{
  "head_dim": 128,
  "positions": "learned+rope",
  "parallel_block": false,
  "init": "uniform",
  "learning_rate": 0.00711,
  "lr_mult_qkv": 0.4
}
MLP neurons of a small language model. Each row is named by its layer, matrix (up: input weights) and neuron, and shows model dimensions 160-255. Each number is 128 + 32 x the weight over its row's rms, rounded and kept within 0 to 255.
A block is one neuron, or neurons of one layer that tend to fire together. After each block is what it responds to, as a language model described it from the Wikipedia text at the highest values.

L4.up316 [ 86 137 125  80 140 176 142 100 122 137 136 127 132 163  59 101 147 109 118 114 123 150 165 113 129 159  87 117 165 128 104 143 172  86  97 125 108  88 115 174  91 162 111 116 162 192 209  90  85  85  85 134 139 149 146 174 150 133 125 146  80  91 110 133 131 133  56 109 104 148 136 117 159 115 166 191 103 148 155 123 101 158 155 114 112 115 140 159 115 125 110 157 104 133 129 129]
Description: Indefinite articles and determiners. Mostly the articles a and an, also its and their, opening a noun phrase after a preposition, verb or sentence start (at an intersection, a merger).

L3.up457 [122 118  99 143  93 169  99  66 144  96 132 190 128 113  82 104 155 126 123  99 160 134 141 111 173  64 167 142 122 122 122 124 105 143 108 113 136 163 117 123 128 156 126  94 120  87 160 189 167 143  98 131 153 173 124 164  96  57 113 105  99  57 157 113 177  73 132 160 169 147  67 128 139 174 129 137 153 170 133 184 156 146 137 118 103  99 109  97 152 153 138  95 163 149  93 108]
L3.up850 [162 194 151 131  92 114 155 112 119  99 125 129  93 129 142 124 177  73 131 128 114 136 137  71 171  81 105 120 142 148 129 131 166  95  88  94 151 152 119 133 174  63  92 125 105 109 112 184  96  97  65 149 143 147 160  72  81 116 149  89 154 153 162  99  90 201 138  78 195  93 180 142 141 119  69 218  98 144  98 115 139  97 224  99 118 109 109 147 114 139 102 204 201 152 146  91]
L3.up930 [127 136  72 144 114 141 143  91  82 165  52 130  91 120  93 114 146  76 146 122 149 155 155 158 119  81 152 125 103  60 155 112  94 127  91 101 167 120 150 168 169 100 133 155 128 160  93 150 118 102 138 154  88 155 191 134 145 113 131 133 137 130 133 167 147 132 189 135 139 150  99 153 127 121 194 161 171  97  89  84 162  93 164 129  94 102 175 181 126 116 117 108 118 142 135  82]
L3.up983 [131 156  72 123 121 132 181 167 194 108 121 201 104 160 133  92 169  54 123 148 148 139 105 149  73 192 123 121 154 132 165  80  62 161  79 126  65 181 101 152  92 161  98  91 130 137 112 146 127 114 127 159 128 168 153 144 171 123  65 128  39 154 132  87 146 130 188 126 126  92  95  87 130  87 190 130 115 118 163 154 121 138 194 130 102 179 109 161 111 137 157 139 116 146 111 171]
Description: In after opening punctuation. The token in, as a standalone word or word-start piece, right after a line break, parenthesis, quote or hyphen (in 1875, instead, editor-in-chief), plus similar opening words like now, Out, big.

L10.up43 [151 115 123 151 125 122 107 127 178 207 128 158 122 156 141 137 174 108  97  85  87 124 113 115 102 106 126 115  67 167 115 120 133 165 109 131 117 149 125 149 143 100  56 186 155 176 135 157  73 135 135  71  97 195 122 151 106 122 205  83 165  93 124 103 130 117 133  87 104 129 104 116 147 141 163  79 201  73 120 155 103  61  73 115 170  85 114 144 172 183 213 111 138  85 117 168]
L10.up86 [105 184 171  70 121 175 107 106 182  83 142 127 147 111 180 122 152 129  86 104 167 155 138 116 116 163 134 131 101  98 152 128 143  68 154 129  97 110 114 116 180 155 108 115  92 123 129  92 116  95 159 123 146 108 126 158 140 132 133 187 121 103 102  95 132 130  98 100 115  97  71 189 152 124 206 134  95 131 115 171 108 117 159 101  93  69 151 157  57 157 177 201  96  88  75 110]
L10.up155 [165 158 122 117 157 123 141  71 164 133  64 114 144 124 135 104 173 116 172 118 127 142  91 106 103 146 110 119  98 130  64 133 128  67 159 130 185 109  89 126 115 141  84 158  77 102 131 143  96  72 122 113 114 123 130 151 147  73 117  93  99 158 141 118 151 123  72 164 161 154 119 162 113 118 168 113 162 103 127 136  71 118 123 154 123  98 197 172 163 135 105 121 110 113 102 118]
L10.up181 [ 72  88 122  82 144 126 112 137 111 189 155 107 135 144 119 102 104 119  77 173 155 169 103  61  55 202  60 122 147 102 153 163 149 151  93 164 118 139 112 106 132 164 168 197 101 151 157 116 115 130 167  77 153 160  96 154 137 151 158 112 160  72 127 128 109 107 184 123 130 143 108 135 133 150  83  79 185 114 115 167  64 153 113 176 149 121 153 133 126 110 118 130  99 161 126 133]
L10.up239 [104 141 144 160  73 156 118  98 137 153 124 108 126 192  77  96  91 130 104 162 134 158 133 102 149 136 164 121 207  84 217 118 153 122 116 143 158  77 180 167 123 140 128 170 123 150 124  92 122  91 127 109 108 131  86 165 128 132 142  93 142  95 118  96  80 142 143  68 152 186 111 183 154  99 139  86 161 166 170 101 136 105 102 139  76  88 116 164  63  92 102 106 110 139 115 125]
L10.up279 [139 106 165 148  99 159 136 132  36 141 168  69 169 126  47 128 143 139 158 135 109 108 126  65 142 117 146 137 146 130 163 175 148 172 126 105 118 145 136 107 117 114 151 162 106 102  61 192 140  75  98  89 109 110 125 126 156 178 121 158 145 127 125  39 103 152 179 182 115 163 104 164 155 112 148 155 206 116 157 158 119 124 145 173 125  90 136 153 158  81 160 133 124 159 128  97]
L10.up333 [165 156 101 112 127 134  71  96 121 164 157  68 154 125 146 134  98 102 117 103 120 171 127 132 164 165 104  92 141  91 147 113 198 125  91 176 110 183 109 158 120 150 147 179  92 156  66 113 106 109 126 167 150  97 109 101  79 163 157  68 143 112 120 155 112 197 122 152 129 118  82 140 156 128 157  97 157 187 102 150 136 144 103  87 112 126 159 199 136 167 128 140  53 168 139 151]
L10.up491 [ 58 100  95  74 126 107 174 136 107 148 142  88  78 117 139 121 131 108 102 162 131 120  35  56 186 109 117 132  70 137  89 138 128 100 135 138 104 117 125 136 121  80 132 224 166 175 109 164 147 154  95 101 150 120  93 148  92 148  91 105  78  82 152 152 144 121 131 129 158 153  93 174 163 164 100 130 178 108 170  87  79 173 106 159 145 110 129 156 156 128 123  95 100 123 113 148]
L10.up615 [ 96 139 128 160 107 150  84 148 110 129 190  73  99 109 153 106 198 156 152 104 186 118 143 132  80 153 100  89  93 130  75 131 152 155 120 102  64 118  97  41  87 192 140 137  84 129 101 107  90 112 135 148  99 146 168 141 126 149 166  48  98 138 144 101 132 161  99 127 143 157 102 168 100 147 134 109 160 118 154 158  56 129 142 102 142  98 118  96 105 128 142 106 154 131 174 147]
L10.up630 [142 104 122  95  73 112 121 129 120 208 103 125 124 120 118  92 113 148 132 122 137 161  95 142  40 162 146 157 155 147  93 147  65 138 113 144 162  71 116 153 128 138 143 140 118 155 137 182  67 152 175  81 138 158 113 192  85 161 180 118 129 107 120 101  97 141 145  85 145  97 148 193 168  73 108 150 178 146 202 134 150 119 155 175 140 163 111  89  87  77 171 177  84  62 168 165]
L10.up649 [110 145  92 116 172  96 122  79  80 182 117 135 159 154 113  74 159 153 159 143 184 162 120 145 139 129 183 150 171 185 112 143 111 156 145  90  97 147 124  78 156 126  72 129 100 168 119 148 114 205 161  82 183 149 124  98 156 160 113 111 113 131 166 120 167 161 113 138 119 113  83 156 115 168 160 163 140 139 133 148 114 101 145 168 173 180 140 125 133 175  81 151  61 178  83 135]
L10.up747 [154 137 167 157  88 106 113  95 125 153  85 143 141 138 114 168 133 110 105 123 136 138 121 183  87 136 205 155 140 127 126 186 112 110 120 189 188  78 128 169 108  95 126 109 142 176  96 106 143 153 156 113 107 123 129 167 199  97 181 126  69 120 157  50 164 112 114 136 145 141 185 146 121  84  81  86 140 183 142 146 114 158 129 156 179 116 131 191 121  74 176  74 102 155 138 159]
L10.up924 [104 118 104  90 172 119 115 120  98 107 141 109 181 164  49 160 160 128  94 108 148 116 108 100 128 203  55 140  82 122 128 182 166 142 121 186 122 103 153 160 129 123 148 181 188 160 134 150 156 188 166 151 130 145 146 129  84 157 160 140  81  70 102  91 160 146 123 162 119 133 110 150 116 158 100 149 146 158 109  76 180 147 125 156 137 102 152  68 132 139 166  83 101  89 138 140]
L10.up942 [157 122  93 173 124 177 148 130 173 104 124  97 195 141 173 136 141 128 133 135 134 193  72 155 135 150 128 136  45 125  92 170 136 176 112  92 155 123 148 116  36 161 129 133 170  91 121 148 154 125 107  89 124  96 137 148 177 155 153 154  93 169 136 132 158 188 151 128 104 133 138 142 176 161 109 115 139 158 115 147 112 134 111 151 117 122 133 138  74 115 103 113 129 171 136 168]
L10.up950 [112 122  91 122  63  78 115 114  88 112 127 102  81  61 104 142 166 159 144 164 127 116 117 162 139 159 149 103  67 124 101 135 190 190  78 140 149  50 154 165 132 202  95 166 171 161 108 136 149 135 148 157 174 131  78 173 154 130 154  84 162  84 105  58 112 148  61 141 123 107 154 177  95 101 132  82 137 134 155 131  89 131  95 153 156  73 125 120 119 133 122 112 147 141 153 155]
L10.up980 [123 129 123  69 175 138 166 106  97 127 137  82 139 177  99 168 109 152 122 111 120 165 123  69 109 156 155 111  13  86 104 149 147  90 124 165 134 101 140 123 143  96  85 111 138  93 192 100 118  93 164 161  97 122 175 148  92  77 169  79 111 106 120 162 100  57 114  91  91 161 176 187 130  82 150 124  98 144 126 135 153 132 113 151  93 135 145  99 134 180  91 129  75  91 125  99]
Description: Indefinite article "a". The article "a" (also an, one, this, numbers) after a preposition or adverb, strongest before durations or amounts: less than a year, approximately a 20-minute, over a minute.

L4.up590 [121 189 125 189 180 134 124 160 130  95 105 183 104 117 110  83  93 144 120 142 114  98 172  94  96 145 178 125 111 134 188 150  93 112  67  77 115 129 111 103 125  74 142 196 105  90 125 128 107 107 154  81  97 193 135 138 150 169 117  99 137  93 134 144 151 148 160 123 128 166  50 139 150  90 180 146 133  94 115 123 100  93 131 130  29 113 148 120 129 177 152 135 135  79 145 168]
Description: Clause-opening prepositions. Prepositions, mostly in, at, or on, that open a sentence or clause after a period, line break or "However," as in "In 1948", "at least", "in some cases".

L10.up169 [156 102  95 132  89 126 152  98 206 102 138 110 149 144 148  67 169 170  89  74 125 134  98 122 104 167 140  79  95 123 120 141  90 138 122  85 128 109 180 130 128 167 109 177 121 146 155 135 127 142 198  94 126 120 151 166 112 139  76 108 114 199 146 128  81 118 106 159 100 117 124 120 123 163 158 133 122 164 149 113 146  90 158 114 134 118 167 137 154 167 140  72 130 121 186 206]
L10.up223 [108 181 129 120 145 138  93 127 190  97 198 124 143 128 139 117 109 137 137 114 128 105 115 116  87 139 143 144 185  42  72 122 109 182 153 145 168 200 100 150 120 163  95 116 113 119 105 120 127  93 105 178 122 127 135 113 180  94 113 137 103  99 185 141 130 107 126  80 110 103 123 140 164  65 136 181 132  58 132 128  71 139  77 140 102  85 177 147  81 153 137 152 106 122 104 166]
L10.up225 [126 161 140  97 154 165 123 157 103 123 182 170 187  83 133 101 156  85 133 105 114 141  68  70  81 158 123 102 113 123 171 143  98  79  92 121 156 111 168 125 100 143 118 143 109 142 104 161 144 121 102  86  45 191 122  82  97 122  88 124 168 197 140 132  98 124 149 151 151 119 122 155 163 141 139 124 160 165 100 152 105 155 117 154 100  66 106 101 108 134 114  87 151 168 101 176]
L10.up292 [183 152  61 146 105 100 151 100 134 226  92 163 129  95 148 150 131  70 169 110 128 140  58 124 160 128 161 151 130  68 136 128 112 126 161  95 135  35 173 100 146 146 126 199  97 151 103 130  87 133 172  68 150 141 137 114 148 149 104 141 129 145 120 110  88 170 165 156 128 155 124 125 157  78 159 106 175 128  92 113 133 127 178 136 101 158 158 141 167 133 172 127 143 143 160  72]
L10.up447 [111 169 122 151 121 151 114 158  80  92 138 135 129 124 138 104 140  97 134 144 103 131 136 122 143 204 122 145 200  68  94 141 102 138  92  70 119  56 105 119 125 117  95 122 110 127  83 136 111  84 138 144 146 178  89 114 123 108 179 119  59 109 136 125 138 153  98 190 155  57 178 133 150 140  71 159 104 156 103 134  92 147 125 130 136 104 137 125 136 165  86 143 133 139 122 158]
L10.up556 [ 60 157 115 135 147 146 107  66 154 144 127 107 126 128 115 118  93 146 105 125 144 145 128 108  88 123 133 110 151 138 101 102 143 102 106 118  88 169  93 150 102 173  65 104  86  82  55 185 121 135 124 147  86 182 130 127 105 148 140 169 111  98 134 130 165 186 130 143 144 157  59  84 128 112 103  88 121 196  81 168 133 132 144 120 143 105 132 160 103 119 109  99 120 121 174 145]
L10.up581 [122  80 140 192 127 148 182 138  64 142 131 151  60 135 118  99 139 165 151 167  99 171 120 145   0 134 118 140 107  90 135  93 106 141 135 120 117 123  99 127  91 192  61 152 125 135 142 146 137 125 127  86 117 148 110 155 128  86 150 141 139 123 104 167 149 145 130 175 159 156  89 170 109 137 116 155 127 138 127  97 111  92 187 122 178  89 138 153 104 141  94 127 173 132 154 173]
L10.up583 [119  74 126 187 175 168  91 142 116 134  95 143 152 154 142 125 125 158 185 139  90 167 112 117 128 105  77 129 181  69 136 147  96  93 112 145 142 144 200 127  81 139  84 105 105 141 101 149 130 101 133 135 149 139 160 137  91  51 168 112 127 131 131 134  85 125 148 172 179 116  82 201 127 138 113 149  95 122  71 148 128 100 138 131 105 126 197  94 108 141  81 150 162  98 125 160]
L10.up648 [136  75 138 105 149 102 148 138 133 117 121  92 137 177  94 104 112 113  70 113 120 139 150 152 128 144  99 101 130 125 190 127  93  74 130 104 188 145  96 143 148 113 206 146 105 161 194  98 144 156 108 135 146 125 157 149 109 151 200 117 196 196 106 147 184 146 156 168 141 197 137 142 144 114  80 156 124  88 119 181 141  98 142 126 162 105 121 158 146 137 139 108 120 114 136 155]
L10.up685 [132 131 107 150 149  88  95 217 149 131 162 187 123  91 121 126  89 117 108  98 123 117  70 127 152  80 122 134 130 121 127 147 111 139 119  94 205 130  73 105  96 139 133  93 144 164  97 199 116 168 140  93  97 155 181  56 180  90 149 138 114 174 126 157 118 134 155 131 128 145  97 111 127 122  78 134  83 127  62  98 123 127 188  91 187 124 117 151  75 109 132 154  92  96 111 147]
L10.up704 [136 111  96 130 125 118 112 131 121 201 115  73 126  76 113 161 115 135 117 138 140 151 128 102 107 125 127 135 136  91 164 108 156 173  93 125  96  94 147 146 102 102 109 114 133 205 114 133 124  81 124  43 161 142 133 134  68 181 152 129 195 138 144 189 139  92  80  98  87 170  98 161 131 174 113 155 122  92 102 129 147 140 110 150  91 125  77 131  88 170 128 156 133 105 123  78]
L10.up738 [137 121 137 155 102 107 120 139 172  72 133 142  99  93 119 149 105 128 112 134 119 182 100 150  75 112 142 159 103 144 119  96 142  41 147 127 100 133 158 214 124 123  72 128 141  98  97  89 139 149 105  75  81 115 132 101 149 147 172 192 128 130 133  71 144 136 115  87 134 131  58  63 168 156 122 137 165 132  99 131 163  83 169 133 119 151 140 140 112 103  94  81  89 181 160 131]
L10.up833 [132 148 103 111  69 152 178  68 131  83 143 119 169  80  89  91 115 161 166  82 149 158 144 137 116 182 194 104 198 123  92 115  78 144 130 137 143  99  75 146 149  96 169 115  68 100 113 162 125 124  90  73 174 142  82 117 177  95 127 160 149 158 129  94 117 110 170 131  74 117 101 205  92 164 120 136 117 187 107  94 184  52 122 148 141  69 177 129 130 135 133 134 111  52 151 120]
L10.up844 [114 125 124  97 142 102  93 200 107  95  79  74 160 111  86  76 140 176 101 136 136 193 128 148 126 133 152 156 121 152 159 137 105 197 170 130 138 126 170 115  94 103 150 214 100 147 181 171 158  94 117 149 144 112 177 144 127  67 109  60 123 110 120 130  95 119 123 139  98 131 117  77  66 120 137 135 157 155  53 116 148  79 142 138 131 107 104  71 123 147 104 126 175  74 158 115]
L10.up867 [166 146  93 174 149 111 140  56 137  71 163 164 137 111 123  79 159  96 190  88 153 141  62 139 143 154 129 125  80 105 148 146 157 155 154 133 149 143 118 106 103 113 118 157 119 177 110 148 104 163 104 146 119 119 176  76 180 154 106 106  87  93  89  91 107  69 137 144 125 132  85 101 124 126 186 125 145 168 119  98 106  77 136  99  96  89  96  84  96 109 127  99  79 158 158 125]
L10.up916 [119 108 161 121 176 177 171  36  85 125  51 109 115 104 178 145 144 129 107 106 105 172 117 106 109 141 129 151 147 127 146 155 157  67 153  85  60  90 104 136 117 188  75 182  89 176  56 204 149 147 178 128 123 158 155 133  96 148  97 105 133 175 131 187  72 149 157 150 113 129 109 139 132 197 103 122 104 158 100 113 144 133 126 159 138 179  88 117 150 136 103 131  94 173 134 132]
Description: Word-initial "in" prefix. The token "in" (also In, per, for, at) as a preposition or as the first piece of a longer word, e.g. in|trepid, in|quest, in|famous, "In 1996".

L3.up109 [141 122  88 145 110 149 164 137 159 153 142 166  81 190 144  85 121 133 156 123 225 174 166 137 159 144 188  66 117  65 101 106 142  78 133 108 125 225 112 138 195 104 116 108  87 143  90 149 104 141  85 130 111  91  98 122 133 102 107 171 143 103 204 118  90 141 133  63 131 181  66 174 125 113 158  83 180 111 106 144 110  84 100 149 131 102  69 121 133 112 142  64 156 170 144 129]
L3.up395 [174 171 158 148  56 191 117  86 161 114 129 121 145 126 178 101 181 150 154 119  70 113 116 133 144 122 175 167 138  96 148 118 178  95 167 111  60 168 147 175 108  91 119 101 171 103 145 191  77 152 142  84 116 115 122 157 112 124  98 127 186 114  76 118 142 139 162 159 148 189 144 169 160  84 135 131  73  76 143 154 120 134 102 132 163 132 143 152 177 135 116 140  77 153 142 110]
L3.up437 [ 77 171 156  89 106 162  71 114 132 105 124 126 128  80 115 151 134 129 110 148  88 132 129 184 174 182 165 127 166 143 137 118 111 145 122  88 117 160  90 147 121 146 129 125  97 137 105 187 143 116 167 134 165  87 117 170  89 100  92 174 121 107 118  97 142  96 114 140  88 201 108 146 130 157 153  40 133 119  76  96 164 123 124 163  51 141 127  75 180 120 122  88 190 144 112 161]
L3.up838 [152 110  84 122 152 145  82  68  74 129 165 189 162 133 203 121 147  47 103 208 105 162 154 114 110  81 137 158 112 113 177 118 149 161 116 123  90 106  67 141 117 136  82  94 145 101 122 120 128 101 132 143 189 155 115  95 143  77 102 171  59  87 149 112 126 135 186 146 111 134  93 124 101 176 131 164 116 179 105 146 182 162  87 136 162 130 147 184 143 104 127  75 141  88 193 102]
Description: Ordinal number suffixes. Ordinal suffixes after digits (1st, 3rd, 13th), mostly in tables of legs, places, battalions and centuries; also rank words like head, chief, second.

L10.up4 [ 90 147 140 112 118  79 194 145 123  71 107 151  81  95  94 104 165 106 171 107 121 172 175  93 157  93  59 176 102  96 148 141 125 109 131  77 128 155  94  57 134  82 115 154 188 102 123 149 140  94 123 139 109  92  97 102 130 150 141 126 138 114 129 140 206  93 182 122 139 116 134 159 136  87 195 162 119 152 108  81  92 213  95 175  90  85 121 150  96 163 152 150 117 107 171 104]
L10.up173 [156  59 123 102 167 146  57 182  50  54 164 112 124  88 147 110  99 110 166 112 139 112  96 130 126  99 108 128 130 127 133 159  72  94 120 148  84 149 160 112 159  95 158 187 124 139 117 139 139  86 163  81 168 109 132 137 186 210  93 122  97 128 106  91  75 127  96 139 131 136 101 100 140 134 138 152 210 169 130 110 143 131  91 171  84 111  63 134 102 137 163  95 108 165 120 122]
L10.up213 [157 176 113 119 119  51 113 128  92  85 132 144 109 114 117  81 132 111 131 124 141  52 120 115 100 167 127 134 119 101  97 154 108 120 111 138  65 167 180 101 127 145 125  47 152 200 153  79 138 121 131 126 125 149 137  81 174 153 137 139 158 161 153 109 153 115 120 107 216 164 109 161 194 111 102 113 108  71 194 161  78  77 112 131 165 156 133 102 122 120 120 115 140  82  93 103]
L10.up358 [154 176 116 120 169 104 180 129  94 125 127 168 140  84 125 156 156 122  87 109 123 135 155  87 129  73 133 165 124  59 137 132 135 108 139 100 124 190 135  92 118 126  77 124 116 127 159 113 127 168 106 172 123 140 106 118 157 178 136 125 159  68 140  74 125 109 160  79 161 158  97 123 121 136  98 167 119 150  89  82 137 105  94 103 110 129 135 130 128 125 164 158 107 132 145 161]
L10.up424 [144  79 127 199 165 157 171  87 150  65 106 160  94  84 107 134 142 100 179 128 116 163 170 132  89 158 100 187 112  88 159 131  99 146 114 118 110 117 107 146  93 124 131 149 145 124 110  83  43  93 109 125 198 178  94 118 114  94 153 160  95 143  32 141 140  78 169 128 159 161  73 102 156 176 147 174 139 146 152 160 163 142 107 134  85 141 132 132 135 110 128  42  76 161 111 105]
L10.up453 [138 115 135 111  82  85 178  94 152 120 139 139 131 110 117  67 138 181 116 163 129 164  95  95 133  83 136 125 150  97  93 154 104 174 125  80 105 131 100  72 150  89 134 200  62 183 114 115 116 134 161 134 172 132 117 122 149 145 144  86 106 163 118 116 120 127 149 124 165 104 155 150 154 111 192 123 157 158 125 170 167 157 129 143 141 153 119 113 106 132 132  73 123 160  47 136]
L10.up474 [170  94 161 192  95 115 147 143  95 120  51  99 124 109 149 137 175 124  71 102 153 177  83 111 100  95 163 103  91 161 124 105 198 132  77 116 100 101 117 106 123 127 142 129 159 128 153 121 107 101  99 143 165 129 130 100 101 129 125  67 144 172 171  93 120 110 183 158 145 105 110 114  99 190 130 173 190 152 151 147 138 132 128 102 167 128 152 157 176 159 112 111 168 126 146 102]
L10.up483 [ 92 158 109 153 141 126 161 137 153 118 157 123 132 114  74 105  84 128  97 101 192 131 126 135 102  95 109 170  92 114 107 142 155 161 110 149 128 156 103  90 129 132 131  64 119 133 155 117 141 145 116 189  99 122 192 135 123 152 115 130 186 142 111 106 119 101 106  96 145 155 160 106 152 123 159 138 156 160 132 183 107  92 105 131 148  82 155 135 139 160 185 119 126 144 182  80]
L10.up519 [129 121 124  67  76 139 164 123 187 146 123 105 179 131 146 140 180 150 120 124 147 121  94 169 180 124  68 126 148 143  70 152 141 173 113 101 111 157 159  64 153 165  81 136 140 128 135 145 110 121 137 123 124 100 175 108 145 127  83 163 168 170 159 141  90 131 112  81 160 146  41 206 152  85 155  66 169 147 166 177 145 110 104 176 149  75 124 178 143 140 130 119 164  88  79 132]
L10.up544 [ 97 138 159 116 141 141 140  77  82 134 130 126 191 152 110 147 139 136  96  77 164 171 132 104  74 142 122 185 184 125 105 151 177 101 125 113 118 158 147  94 115 117 204  92 118 128 123 161 194 166 132 185 142 105 163 134 136 135  93  67 114  82 180 143 139 137 118  93  86 157  58 166 104 137 101 133 127 131 101 176 193  58  67 110  91 127 156 150 132 190 150 148 134  85 110 109]
L10.up667 [181  65 147 201 131 119 130  76 166 166 154 128 183 162 122 154 116 114 120 147 199 151 122 116 144 137 127 113  80 105 109 118 151 116 162 184 130 208 151 160 169 130  85 165  98 110  82 119 114 129 143  23 165 124 122  80 145 112 144 137 118 110 142 144 163 146 127 139  74 100 109 109  86  88 144  93  91  66 138 156 170 161 149 110  81 110 103 135 157 156 111 138  94 122 102 130]
L10.up678 [140 142 116 159 100 142 145 164 128 108 133 162  86 113 121 133 157 175  66 126 153 138 103  69 112 119 131 166 165 144 160  84  91  91  96 184 147 176 147  66 122 134 115 149 107 153  92  70  78 127 134  91 165  79 160 119 177 148 217 124 159 132 149 139 143 149 119 134  87  83 102 126 154 135 103 150 129 119 126 143 124 161 103 115 142 151 160 104 175 168 143  99  99 130 129 119]
L10.up720 [ 77 104 131 155 111  88  88 112  69  93 159 131 100 111 153  75 130 193  88  88 129 122  96 117 102 118 105 189 137 126 115 146 145 124 167 125 127 185 127  48 132 113 104 110  95 114 119 179  75 114 139 115 135 142  84 105 160 177 133 156 166 169 123  42  95 118 146 162 155 166 120 106 151  90 136 129 160 115 150 116  61  98  70 162  98 125 142  92  96 132 158 150 125 141  87 130]
L10.up846 [ 90 158 134  85  93  69 193 137 121 176 210 123 106 107 113 112 156 143 122 111 130  84  98 157 169 122 120 134 140  82  34  90 142 123 123 162 131 119 124 180 111 144 110 125 173 189 124 105 166 190  57 112 157 101 157 173 132 184 138 110 163 156 165 134 112 124 130 150  81 139  91 141 101 180 167 147 132 120 174  96  96 154  68 121 201  77 136 114 136 151  79 141 134 147  66 136]
L10.up952 [208 109  98 136  90 127 155 183 109 128 124 182 115  71 115 113 108 103  63  93 122 146 190 160  86 156 168 135 102  92 148 130 132 173 136 115 119 174  74 109  78 138 227 130 119 149  82  93 123 114 137 113 127 136 129 154 165  98 158 127 116 132 192  68 137 161  94  97 210 106 142 141 157 115 121 134 178 150 112 108 119 137 101 152  95 130  76 114 114 153 109 176 106  87  94 169]
L10.up998 [117 120 105 137  91 116 167 186 134 129 182 149  64 131 138 106 151 175 113 129 148 150 108 109 136  62 116 192 149  80 192 166 113  75 130 125 140 135 135 115  94 132  73 137 145 188 168 146 117 168  95 133 235 169 170 125 194 165 168  70  95 154 150  92 139 128 111  79 203 101 105 115 125 136 142 117  91 138  69 118 114  96 121 143 184 109 132 122 136 125 109 112 146  95  82 116]
Description: Word "as" and clause linkers. The word as in all its uses (as well as, act as, as it leaves), plus nearby connectives like while, when and forms of be.

L4.up556 [145 151  93  75  87 152 128 115 132 145 125 198  84 144 113  84 150 130  54 106 136 179 106 128  99 206 119 162 153  87 129 157 153 127 196 105  78 136 113 149 107 186 146 149 118 115 107 112 152  97 105 113  81 181 141 121 191 122 128  61 156 163 100 173 122 104 216 140 128 187 147 145 191  74 140 129 111 103 179 113 125 124 130  97 191 150 132 165 133 164 133 131 121 133 134 152]
Description: Clause-opening subordinators and prepositions. Subordinating conjunctions and prepositions that open an introductory clause or phrase at the start of a sentence or after that/comma, e.g. after, while, because, at, since.